Weights of a small transformer language model: LayerNorm before each block, rotary positions.
MLP neurons of a small language model. Each row is named by its layer, matrix (down: output weights) and neuron, and shows model dimensions 405-500. Each number is 128 + 24 x the weight over its row's rms, rounded and kept within 0 to 255. Numbers have three digits each. A neuron's up and down rows have the sign that makes its largest values positive.
A block is one neuron, or neurons of one layer that tend to fire together. After each block is what it responds to, as a language model described it from the Wikipedia text at the highest values.

L3.down112:093106105110132131159119132175178112156134118145141122087100121147132080059131080134117125120126145128115160123125118130144103138179111152086102141152110122133166113070148113089135136107156171153124155119176155136141114132157090161114109113119132125127107140120130151140112168150121130112
L3.down160:147142071119126092147111145128145097139126120107108151087135122090144136109160142135166159112155115114121166137144111150137173145109161154113106141156119103116115153145082114160141100129101117157145157175132188118144150103124166102101078111129100094127156179128123091153135141115128128112
L3.down252:080096141168138133106123142128154112178121161142122089109096144117114168042152105150119130112123124060115144126134131147150163093124136121133190133148146110151125104111170071140125122091150138128119121110150143194113131151151111136131121128139145067150146129093121107111131133110126104138
L3.down482:136105121128152116092118088133145141162129124122126091111133153125135178129150151159122119131141134160140124136130069143126133121112071133133114150099151115115131116102117106099099095144137156127116132108139163185106149121127100177094107123128164157140135141097120130146124106124083161098
L3.down586:108115145150138098148148178108099149103122128118147116117128102089087136155124113116077122142134160103101143141151169113132135125103125116129126140107147111144100147099150111172119133151117133122162146076162128187119096135133096127139147146103138122143116121142136138129142179100131134095
L3.down678:150157081105170118106171126123108059137115126088136107184123161110158166111134146108067149144116099110142156095111150063160159108160114119131150128111143143145143124146123134136130135103128119100152132090103111148136137130115109148128096134142091120172125096179125107122137154122102137151
L3.down723:153110155114104128106138182115119118154124129156120155149078146129101164088144098121137160128083097156157140098139165127144192125112091167093159120135176153174128103183101107109130138170135123107142114146143145080116117132134119120113123112141107085172097108150132084116109136114095143170
L3.down726:090153092132101093111114167146095113134140122114125111126137122091127135085079155128143141131138122149159110125128125131140106110157130096156163103121133089153146169147102144110143072130108123132138142077116134134093130117121095142121102124138139175124151146149132132119132114124135155164
Description: Closing slashes, coordinates, years

L2.down51:167182086125112113085136143153136134123127179178096102114093139131154127119122150163151142126160151119076138091136107137153106182130123118118120144131131087157136116136090106111125132123152112149109133161044092127153156111120173177111115110149121141133088114146112161113135129146139078165
L2.down189:131118128134059134123105091115102151100143114150126135117096131096133121161090110125200147143087158077067152145127161137168128132123148156142142139133113094153156110144127130105099164124115110127161119106118143122176137107116165114101151144122123111141142117167105114078124121131139147146
L2.down212:124077142107139166122152158130127126129146140168122121144103147126141086159121122099086144134134079130103137139097165146159099144131139143121084087112133118120146134109148043134069173151149132143141152197167125123145106161095129156102133149134171087160157142144153122152108166176183158104
L2.down230:117136108114063134111120132105119118108181083161082168156141119077140133187124134165100121138118132087061094125137144154138150093139172180121134132130132105139123126106160161104091164140122132134114134105170119130174131103121171145104099105138164140138141129142107148077109112133098135142
L2.down242:158147077099103141119138132129125150155143123199123123114091128170133099147133101126146149128149108105112113164112127097147147089165139126103107109117169116132145138132132081128193106139136119150133119163117113122117169136109113084115097094155089138116086153115167144131097140118096156142
L2.down279:116116089107130128127121101151153156115139154152143126134094185131134119123128148105093133129136124123104123124109173101171108132130139126151155126093113137166140070115166106115135131148114158145123148131114128077191126148118131168098130131102092146077128101120119101124126157153179069109
L2.down521:101135145137138146164146162111137119111138166225146121113119139136143138150115115131128170124181128086122139120127176129168119129086141144157109130161118130125101129116145090146111172131130121134125120147112140207160089094104140146105094108133104126138138122126130133108107107091158097071
L2.down548:155097115106141151114131132130154101157117203201145171116114135179088098158099127128105129110105132113129128143107176131136102116146125144179115107138145123145168117110133078141127151173118100150167110194126116122138126177057099169136128095117167066157127097148124121139118128151154169126
Description: Geographic place names

L4.down145:150099123155131162143112117120173135154141175101158121102134158130157152147153119209119101164105156136139162152128071121102153147122120111092111106131116099090128125123153118099108083134129123099129157126124094115076157174137166134135124106142126081141094132103149101142125150144111133134
Description: Line-closing markup delimiters

L3.down65:118122127106128131129102181135098125109118116132153148106111109100112166126131109110084096101135082109137182131113112143140118139126114104109153095160132095176135154109121071153164126111128086120116132141139143130120122129098116116110095143156142148128121168154152136140113133108103166107
L3.down292:103107124145185150135142109130166125128118153152146131120131161145135156190115129129125091124132176136129101193128088145121121147178157124104132115173070117137115114172114113130121113129097099106146139100105138144089105107149105114098084116101097131124157122098127142156140118116093160133
L3.down387:105121102113143132144134098094144129116094115107112164116151174122111139115132170144133146146152157136131077089102091195151161118152080134132175115170133154151121092181134130107134084160132126108109136115118138072119095122189159141127112124140122160111141100097129110138146136144137139120
L3.down392:133141131115141128136122124086117109120121107153118134142094172186181108121083154112111158164132113098123113150133140179176129121115143162167155125085156132121128133153130119117120131106136133144136121147103104140157169068155112110102089136167109140125141129123130126150145118098159124173
L3.down455:117154126177145144196193090136108121085137075160128143144136133168140059151099176118137145164139167129135081125084155136190114092112096172144153128125150152166115113157076127093109135165146157129128090133163102144159115088117118137131132121123084127098120131134150134117125138122149157118
L3.down601:123114111161155129125162112088155113145136085065098138108166115093094152149157143187138142160147126162121142099053131138129175128124144129105141139110112118129146115137139149107131115150159121129201118117122156106163148096100129196153162162133117135098218140106149123134118130104125134121
L3.down684:150158147125175122090143119118153114137144100140145113105107167126139113134116112102047078176133110137105151113122143133133148132126137159152128119144146145141136105112128088125150124117115149130126112096135129127134146106109129125084128100146115126092150110151122174149116119146149115148
L3.down766:144134112161152115172158112065161130097130142137137115138151126157140095135151114097158106164147130114115097144091178137165165166111135136151135106134171095134161136147107155144144132162135180143144136110123130154139088134100111124156106115152160139132136132133136112152139131134145184124
Description: Death-year century after dash

L2.down2:134117137126160143121150151110100133118105100137171119090146132133102128084101158107181123112133126123134149093128105139158101126094134109119168148141146125183128081141129176129184100133136117184132111128093115125121118118075086138149130137107162156152109126148134152156130114136128094129
L2.down25:107120147161092122135142125160143119124159107121147150181173143142120107123142091130182148139103114126142204125134177129110142106129148133110139130130107133128138172093164199120114153133150167109153136105132142177134103142147121091183137125116127123101122192169115128137130129178161170136
L2.down90:145127108121091088116127047158113152147147152138106135125099157128137126167113096126100161132150087083094118163158117113128135097113165143166124133087117135135127103146109107098158123136118140161125127128110167066138159079108124125131147110117124125144160106170125146095116142116134150173
L2.down342:150100158119141102124093100105118182172108123111129144098090149115107138111140149137071148134104152152117178141134111154131145132099140094095121081081129179092118161127139165101147096115149117108140155105098145162157131116145126144121131122091105158136110121140133114139103129080098125123
L2.down356:144094111139111158111112142136148155097136136170131140108145165092090145162114120124091130151160131177125122154154087139141113130097138128108080123087173127111115147124132205130145078137095080137143136137158130171165156110166141153119105131127111121115131137111140171135152158127102120090
L2.down561:102109121126122078100097082120123145076126102167110081147099141131111150141129142140134104100156133101135166106139105144107131130086140117112076120086127115081128124094113150166101112140142153094112137090092136151142102126137178132140106143085059110137092144106081141100117140113154141122
L2.down713:137142159108125127116120097185134164142153134105139122127131146128167130113145133181140089135112121137139146146131147171107074154143120106126144127113140100143142163114119141143113111157116108151137129116154136112142087080182116163154144124109093178148126155175117081141167139136132127122
L2.down727:141140131095094115123123082171113104124134171121133102077098099095092098167087151134119159138141105107083156162162094113111161112135111122143117131103143150128144115117167120158127092089150139156116160089144121115138142114133147107144122075079099134147137101127132088106103098083127165126
Description: Coordinating conjunctions joining pairs

L2.down114:130130171134137106112147120115119092095131131099131115138092125095135103078115103099134138155122140139151148086124139141094144140136148162130109137147196130168115111132116032152111097124169137152135108085104110128115103150163135154187125150134141133140094079137141088081127105121101146189
L2.down316:088138111108167146116135183122130155129117141178137107125115125158115130062119125135146113125126160098128107118098117109075125098126122136122098103077148153143136129106121099136093112093159118128117163107155147164068107150112125112102111105126112133158175116119145145092096110139116119151
L2.down600:099143069136095122118114118104096106112151103074135114132118104143154132094137121131142126121163109108151148101103146111168148135165151135159140089147143123123148090161098127111133142114155159130110138148095112140104096144092171146147144162150127163149134151101104171127153159133101146126
L2.down623:133159053121153144099125117135118106194106136170150127124112140112187140121093112149136130138113105152149167108118060120108153107176133155106124133137176139119105118163136140113137134092124120141127131128161108146098164137103194119119105119170136142120142132117129127103090146127098133140
L2.down634:143125129156137146135133144095138173105138128124086136134142108137149112104139099094141166122163178130102111144146089144121167142113110133133106148127110162116108131150163108132143154172131126126133129170136119142104115113143128128118149145137101146154096160149135084131089139156118190063
L2.down669:108095092137127144150130092142118086136115157119128155141121111118141140104136159106092128103128161151146111090109152091139129112133097132162136122073152119140140137098132103115135106128149182110193122102111125098159105105089135160129146130137085099153175109158154132148117093135099117105
L2.down714:111154119128109078116136116158130107137123148084170081117116158119135131125108104115118114132183140082116184135080111098125107145175132122105095103136137150137150101145122127154154122105133136134169153112137130154173148130125144148114142134147123139100182103082152133107117124118163154123
L2.down756:096160103146124123142109177151155126133165149160145173078131168106130103110139089147145142138146083099088176100181167114144173140104149094131095129125119128114122102092116097114152094112109167129116135135121098162110126108122141126113103134173128129157075136083087078119139144128151125134
Description: Parenthesized years

L3.down30:109132126130149140123097115136092127126115198118076125119122108113163106136118149099097120077113105152116128144145130129157140127123105094104124115095087127113085124080186085159146106144108135087148157128132071100149125162121102164089079153133127121137139164111191149132110149129097137115
L3.down79:120095118128207127162129119149126122104155103082172102122132153113116117109121149185198098133115127147113173115125151165126094067146111136139132138131103147123121077068115088158160089114131142120119136139159131085112097131152116137129138129106101181144141107126165104107148144126084115147
L3.down120:142160123174143131094102109089099100156141132118137096156080148130145111128117143113155135148090138103169101131153102152133106137182157120157100121119101094112156075091124125122112134088129127136137116152158140112112158085106116153137135119107152098167161152138113125128129158114181117143
L3.down212:139109148173099112122129119125124105116106137149137137117132141114106138130115132114129096152096149138152112152138097155134102145158119130146147090122103116145126133140132169124135116080131060156072130174140121122154078130186119147139133105135113086124137123151134161170150138095157129102
L3.down255:159092131102135110097159120071146101142140145137128146072103109164168160128154090097132091127132166118146156113126146168163174106137145122157123112120146145099166107156136154131103070123134112145107110154152111123128164119107163149112134147103128113109115113100162147118141137144115106096
L3.down296:169109134138140152090093177144120138137162134068143119082105145146144130154129118108142098139116181156113164125133100133120158134143177132144130111116099114121143125119113170139135101112097141119155155102105109132110136101108085135116142144115125100114156134143150170117113142082158136072
L3.down339:105156119159126117091124106143152100113123084094131131094125151140181170059115114079117110111107146131149150096165116139089176125128132095141150134117116127123125111151142104142095139127100117168164155125143111121098144139101140136108145157121070121137125115120130111128135136109140121136
L3.down487:153142138122128122145122125145122147123111125155127123164132152172098096154137098156188138144100149145112106155104196136103154149123161140134131118174092121119151136106108147107119151118121119127125142105088107153096111113164153161169093138156159103125111095148138150114133123099106144141
Description: Coordinating "and"/"&", plus "on"

L4.down72:089147106094135121181145112155120120121143133139129109139150103162119104131141170171179192167126124130112132089144142164179089131140111170112119145159125165172107096110088136121151145148132135170135102102135179126127114104121135144163145091109158129166151124091163137118162135162106102188
Description: Competition and credit categories

L4.down61:076139097106156124090163119125145123130112123132103129201114122094132142108119135086163176085118111070135113152091126106141142136156163128168116115100099111184161112151123197151122166130140157117101157119125135125092125104110125185120118161136125112132130104132083103127137102148114145160
Description: Foreign name fragments

L4.down440:136166133158120099156145121105147141110131151147172145100097160138143146156157152157100111095147106094104101129119101136104156154131100123147166128147136100126165166108194077139137169110129115109141131132088129117112142135127105117103138119159134110172147117136120142133160118117125119085
Description: Name-initial capital fragments

L3.down77:127145124117111127148128076114069154147126134113122157131114133088109144130137121117111130129120111076124156144113111088130129106108126134118143116109131115120134090160114130146096162127112107140131151131117115105093113139128152105165108109140125170135134219138120129132147108127112129176
L3.down215:136126148141181113167115098113151085101113145097105130122137118140117096125125154157149139120127130131134103105170118123156176126086115127136126135152130152123138128107099110133139113133121135117098158108106071184121083124141095145135115122133184165149136122141165139137158177103157111156
L3.down240:131170129117107137134146147093144143136156119125124131119142182128130141096178120134150126115135095150137123131186146150128109145110099160123118148130122167173148104117107111139135107099137160116098102117105130146120149113139156127177191111195155146163134099110091138085149072132095138164
L3.down243:100155177080137151119165157101086117086140145083152112146131113109127138172154119155100162135093091161109146110156121110125145112114166158124145143128128137107139139097091116192126120099125101130104102086133130143098101125103142099170135115084139134138125134172126082154124142097154145148
L3.down260:119116116141092132137101126191153119157143150141115133107141100137140163059147147130132132146066095162127134116136139128129139122080136161103149129122121100122123163095127153146114137138114140122122145057118133117132094118160121121110152125159104114155142135152120132124129118146103104178
L3.down674:139146155146152106154139136090092089115178161132153145117160120147095136116119138100102160097186137160129111093117113123168123076133160112138128125108150123116117136155140114101151105097143087132100135096155153139119135103168154143138143159128134160150107104110106167112127137139128120127
L3.down730:085125094173136103111136161105154112147156116141119124092102155139134128032168148097085129109140118080135188138137176134109141141187149149114169131147126104120119084148167154133142167117152105122094162098145122163141152132094131126097133103134095106155124160119140082124137134116157159172
L3.down759:121148133109132123114131155118174150154124155157131105124145106141178099114122184135182126123127074123136165137108138133117141109136154143130100129072105141125108087114137104149116113155149130116124131122163108137085131140112153128121099080146124157127119192164117127154091155150124190138
Description: Sports results terminology

L4.down217:099202106112091149094133098123143097155130163139113109099121184115145101111096141111095141090131116114156153141145124112093077143122140095151136129124115124160168141135079131124092127111144101136126126136135146102121117121123091138123108128139132140130102165130067140117106129099108140116
Description: From…to range connector

L2.down165:121089139140152150131080152123105136110101112134133149153136116083094152118133158116107111130112139150144131144162115142142111120078067139113094127139123082070123139100124090124148118113148083098103145141173147149133157097122105115128075080085111117124140127146143141146112184076130086068
L2.down181:110141111144124125157095143135101118106146137168154149125056148122118148158152158123138149124105124127096157116133157132166143104111140134167108125174087155127112152151116107139152132090107142123156120128135119134106139138096141139123107141113111092115102118121113088156078128127166116130
L2.down214:132144135138121122057115136160125149130134111153103131151104127090099133106118146139112141122132130143082142117165117135161141109085127101085100145155132141154118135105113135179128118151141146112134133105161163155075135128154103098109118097105115136128123119136120119130073176131180133073
L2.down362:132146138126150127134071096122135146134091202116134124072127175130135143130145162158102132107093135081114103157139090116155124181138153122126126146101141108115098146123147126125162099145095144106133119130123155113150158134130156142124093131114139137141128133138121142114114135106123135165
L2.down417:137118089175138100140109157126087146094133151223125125130115118130104189128119122114138184133151145093125142148117155130093101153070103172155102115170120114105089165097108114128108146124120121144103146126150104122131149139122121143137106146140125109125151127121131109149105155177118112123
L2.down433:090191098154135130164123103120078164163104144112117128089111141131089089145123120121136118144133110118126119132148132104143120158123123103141163135098083126158158132139117136125122109152178106152114102137142160108183139108128119118096145147141104119092138095127156126124119130112124129137
L2.down510:108120069178120103138115171096144104139143090156135165128105117153114158106122125138137135171123157133126124091130123112125105122113137120152142156178131140114078118137117145139176126078124101143137099142166139151137116145097167163120119116123100153122091095084115110130107146125130110096
L2.down532:077105149139104132051117153097152123123141089138157122124120119063149137155110125127098117148140101124101153150144142133135101150121084117125131112130128149114121138109161126171158136102116136108113131038148068102057081197159123118140116133107121127164138158136127120111138114121129111116
Description: Closing brackets and headings

L3.down54:112138096185094112132140090105170122179125139148113104134108099079105120175135113149088167125137118115126091124151097089070112096197161138105128147123122108129116099161140160114127119111156121126148127166104106120114150176125158087115086111124108133123167165120151143161121085124140103153
L3.down95:092120112147128137123107096133113133176147141101105113150134151110153138123153084187117091123129122127099161127153080168159122148143150132125091143087134122118134130095145138159140130139115140090142092141138099117100155123155155147117160094172116113158126157140108107132135093139160131104
L3.down117:099170109098109115126125131093117116169132132154155137155121165086144129136109131147115127117132088119077138121143081158110161176138114131110128121117161157124123122180130117143155132139131106100095140164130104154139211108143176138148131078125148072145071147113138073104110176132126131114
L3.down378:162142108184152100184081127104174136123137144117143137111131136120119137141143112121180144131175156126143093143124182099104127100124160104144079150161092132121101140160107215144133130135120115146136147116143134132087084130118129122139146138122063130137124111129104127166121095109131127104
L3.down429:114112173149115117094097140163122146120167129057108129091155113136155161122125100128138121127093158109132182135143101124096114150177149133116120119125113135138103157100185146096116135165100124112149109128116160111087167143169148142125123136116086125135141127178120128125129105135130107137
L3.down475:089103123122133136115115105120143125162111091060165126144107126158134125098162066140126126161135103137141139126117151112142161149124137152101149158115120086135137129129152145139096119159102138101127115149163094150149126134112125113099128092160112082179130159105174152100163129124140110159
L3.down526:168111135120103096131112102114122103100163129125148119111072110107120143170140114113136133135152103119122080108125127135092163135156154139122123142140140123153136115182067158128129153147135100169097142166166135151097153099090188146132136143097136113131131143145120105197107092137092120121
L3.down624:120123100102132123153144135134105105103138118100126149141156111116094135172147100112087178133104117121140164121102120139124121134119143070154099147111099136140151100117088060166110145066139113132120147097117110139085132140053099119158133130185140152114115122134127143113117071138137121133
Description: Wiki heading closers

L4.down478:078095133120110124126172114074119118151124155107130098154116107125128124090125114114094120124164123104182150115090128100110161086105155109130119132131099123133096141128101094109160110122134123154196131106143107129133157116126176129098142140138154110121140117116071097133116105125119152129
Description: Table and list field cells

L2.down62:140138168135135117144109103111145152118134094109091142143186115147136147170097146108142124125135186111113109116111107168138123155116135137142152117104123107115112110098138152083121138129123141086118133143147090125138149127144138123104150149115153131086160153087126144162147157180115135076
L2.down65:148092095164125117137135146085097142135128170143144122115124109124082141154105117094129167105112138151112150141124095149156125137104142078082111108102153091116143156147112159121176121109146105149099125135158141111131146129144162098114084117091134121187136109136126166135150105124133125102
L2.down161:143094138124093106150150156119119154152140172133122152081111158142123129138133098150145111150149107106077072181159131143120078163131148161115151116129111114097114129096125114140122134136141055147076157137122121105119126123153121116094122115122125113110109131164124072158135140096126151087
L2.down171:071129186154157091131113173121093131155116134094138140145138123100132088123080137153129134140157130166132154120121120127154110109179126081109098133094120111118107139123133156090126128125105099147112126069090129105111133145195071172119150123121152064110153147111114143122167134150135147091
L2.down383:130102147142140097111123149126079145142122163136146119160113167095131149087124121122107152153105154089132133101135103107139157141101156129119096139116110126121097123118130147132115125137110126093138147141099139146074119124133131155118104130132083135132113204124120129090123111135134159120
L2.down425:153139120129149155143137153132140109120140134165135161149122107195106101106108107103166152125141091187097112083153113117116106118090106127093139154129116147107148118125152137126114112095124134131079139131137148066109113138153125137120134117163158147142163110136118139118114096107116097113
L2.down617:131107128132153123156126122111103165097129136142097133127115102173071107072107121143120098137114151098078137107148116142133102142130125109140162092139169113146140138096169151148108121123154141098108161113115090176117117152110118106134170122130107129122101117157154159149125098154118146109
L2.down706:119103116114126137145116116115107111083154148100113162146140132141146118127151188154111143144085143159149137178143124142131116165194119140127125133151116153122126091142151091131110099157141121081162140097157101122124130119141120145133109091115137145101120136158109152155150133118094123141
Description: Ordinal number suffixes

L4.down765:132126117103131119123111107120145118105126125121121118119123114135105136114093115122137139148207119095121094152112179106127125070059143115124156131178153112149122146110105106172132148163172136157121147148138148143131134116173119163140166139145131124139129071150129104122108102135106096133
Description: Fragments of foreign names

L2.down67:121153162132096124118154082113116111126147125099122132124183119131152130133149177167142116117144087134142157143117114123113126127119119151170139102148144144118114159134090105153145119113166116128175130083175126109123078142135118171154159143151127095135173113157127070171183132103157155154
L2.down192:159144141111153100138122181092122175112149121128118167127112117105110115104103131093182133114143116059059141118111121160162120161090121154146139126192123122157129117117123107098139114159156114121094106117121126133127113067115158092095157136116185154117102105100143153116138117144115141148
L2.down304:139114135138120109124114159133148139111116107057154158093081146104162134113139122131105118121127133151180118103151165102136139125167137099076142127107133175079121151168129149101151127141111154123092115131130147160098126148117099120114100156135114103154103100092141133137169127122136133134
L2.down314:183114073147106086128123129087101129154117121088130152119133112139142134154090116170190153117073137124145081120120097126121164102130075135131087164153101108110102116086108155111109154127112132109145122140129114138121122140142165142167143127149144099100114114120122166145111152141090137098
L2.down381:133094172150150132102137169130153146120119128129146144106129130172160117088141095145150097153152126113110131132110117140158078195151138099137112102116137125153130182104131119151121142127159154149099127139107146137103104079149124139129152155130136152119093128129154112130120180157124147114
L2.down454:136106181135112121181127137116106174111142142141115156151126102174109102118134129119078134146120139111134128143146113136137162110145131154129158131119129156142140087124151149110108149103138137138108108114098140118155141122154130140164152114117147128093129098082146136136131131168083107111
L2.down455:129132096127117112113134129146147084118124159120118145105149171147126119106151131123140117109136124102097115119112140098154117120153112164144085165127144102154129122156150113177094114112149139144104143082090115144129186112101118123143142113097090110124145143148133122129128127093133130151
L2.down594:122085149147099077161112133081126192125118132084116141113160126159119105158164134144123113136123119126104126135143119149120092160134128142150121131115135152128108096140119117119127107099172141102120120097127118155110120120109111125143126124137152092145095073136156165093147150171099122120
Description: Foreign name fragments

L2.down48:109125165112114091158140138155142102157128117119102099125126120131100122180110123110119124115128131123106100119135120160122123165134104144095083127159099114103134151121087137155110182102094146127154120103153154017159113165133164195165116145120155154144125117143132164147153167159092176119
L2.down77:162133174121107127099121131109089122080142145112158111116126147162133102141105111140090086118122124139129077170100118151169120145146103140150121123106200148163147093165124067112147117109132135141179157137141177155124121120133165183135125124112131189130125104116115171107116107087131135106
L2.down111:125131132101106121114109154107102155138145120138157207132115177159125107155120101099098115121099142144179114139087101131130154180120130122126133114144123115130144139149110121125114136112121100113131133106139143101143100131124130108109109123095120134057098122128084122129119124124156131124
L2.down178:136152144090194126148121146090117134095105139133120129126115091127115119159100132126145127152151129133115120127155110103108124126155128111119154146118184140135103173131099166091118091089125122132116101100086139135126143149145133142167114134132133211106176123111141130116131122150129118165
L2.down240:130159142154111120137153163105125156176133137125144117076133147137154119128131167135152136144129127139102121112142138135103157102121153127129149134080145144121127124142156096129134100129103127112094122109113159212129108138113171171141144113148155102117166141106094098125146159143107145147
L2.down241:144115097119088128127151121174102165101186103138069130156167125097149137138135125144119138130090142143150130146119168118113101152136137128122123135103115129167110159142139113139105152105112071089147150106114146134157115075121145169127111132140120106094144132140136070146106185147150141078
L2.down410:104148114132103127122125110116144108111139137121149149145140156162144139152124121100147122126098142162094118130178130097167155127147135124141125139143137122157144107114111142098160116096123117140103156134077104130063095106151127180116146145119187112127143125164134134136135131126125072090
L2.down703:106142085117121083161112116093111152152106143182160155128133108128158097141152131136147124132142139163136122133144129164115169152160096121149157121199126123125151105130119105132161074168102075143134124171123095134134121161131109108074125127143081096117119155079125090134161140130125095174
Description: Year-prefix number fragments

L3.down85:143150074086164093185080105121114121119115169096132126121096117206127113150095139156117133149119107132100163164155155153124126171114145129153099125132139124084118119096119054167130171134131158095141140142093157150146129112112125163119069134122184161160085147142157132116182135166149112156
L3.down197:165134133103116091158128099158132138142156113147131126127095097139125134138150175121108117111140154168109108140168149121187157146120104125112141159134144131116135106137123134121129106124105109120150102107110106112129103094120113095145147104134122093126111082089118129128187093148138107148
L3.down242:159096176174152111149141145107100188188135156058120111119133139096095117170129171131124120114109114130153104139119125138138127139144119087105134133120152090126143112123115151154169102113139138134144140092117107097133093106155111158112080132108157132110103160150139124105154130103113103136
L3.down426:102104109111135112133104219105129119121094146129136128144132117134108132104139136172136153180120076130128112153140125114107105142108084177128123107205143116123151106094076104188119144140128174128115133171141133163169166112118108151099122133149123124146158160079152111131105120113179069159
L3.down440:130159152118093134150147130165089102138144070105093110182106105087152167130145169123140134081092153157132097152133195127098144114100111130098136141123149071119095138141134097103108163131116133085123110084156110088125107121135125140084120118143165112101166112172102171129122131165141123107
L3.down441:108128146140154124117096095123132152132116109117100126130122139129119102131104130090145147155138131108125140172148124145152141167110096169181175131138137130108114129122120131160109142155101104160126142141124143115160076106155123148154112115125111136078135150136136135105131139141103172142
L3.down508:148116134101154108160144129135123096104109102123148122097149109171079120136090142116166116105120126166104093135125096149134088138157131138096134119084098150094128128088155083144142111102086151120132132134130149145147102104182151172107145135157166107158118113147128118112152109157126062097
L3.down707:152136104124121077143120116126113103122136085101131145121186119110154131125146148114144132116146109125089108149132160096152077115212122127152133169176118169120121137141096113176107123135103127096167139114141117153137151120133143121102069112127130134122134129135139125123136153140118083138
Description: South Slavic names, In/who

L3.down91:095117134149101152129140137172109107152111115130144176071121159146155172130171130158128140123135123080193104135064081124126137118139148102155151130122128080148136129091093113138132134127115125118130146097121093138107177131079161144138112171108117121147100145103101137159149104120136158165
L3.down129:154105137104091115148156142132111149131100095120127136139119116133139105127108152144121109096171156129094177134136196112144115152170135097158114153129178131134126168112137154153128126140128161121115147152137142152187137143107093125122144117142122149107149123146106138148101089128163119105
L3.down191:143110078147086110162156123139117099112113093125127150118159159105153123108152114133148114122098172127122164120140182143152099089098125118141163159110152129150128126147147129171123118102131118095172101166115114105115130133139119145123106123119157119130160146109110098132099135136160102168
L3.down196:123131129131127120140143118115137115118126136188141148147126154128139071073157074150132160140127109092127135111103123102131118138108140140104160142095136170133161112168169125145098157127102147135151114162116107128152111127153131133127061148161133087132095083138136143137103147159177090114
L3.down325:138104113108149156117118130180127111099133100091144118118134165127137117123155099126164143140175159085124133111096158130152132116087122085118107138116155097126154123076114126132127127169130135127150116155122141113158146149166127110133163122124144168103165094112137110151109159153155121162
L3.down352:124136138162128144155131088119132118102140165123141140148133157089131137091163170181113108125124124104124103092152091142109120105107130162129197136125129098115155145093150130138139156121143149132153136146081153124090140136102137102155108158117112136099175140074124150131116110131092125152
L3.down356:126116129105064084117148109118109149122139108126087164124109102127133179142132109154099108112157126139108122131127126147172109099149125140136152151124126107125104126132153141141126185106100105140102098203162131170109114109171139131130099109135187180081160112105129122121122120119094116109
L3.down410:157127164130103104130122144124092173085108126096153158151135128113142130086145097141130125146161146087071163100116147126137099104069142111152111132168157124145137073076142142127134107100121157123137133147160087088122100120125123143133127127118173164124141136204125154133141123116124086201
Description: Chinese name syllables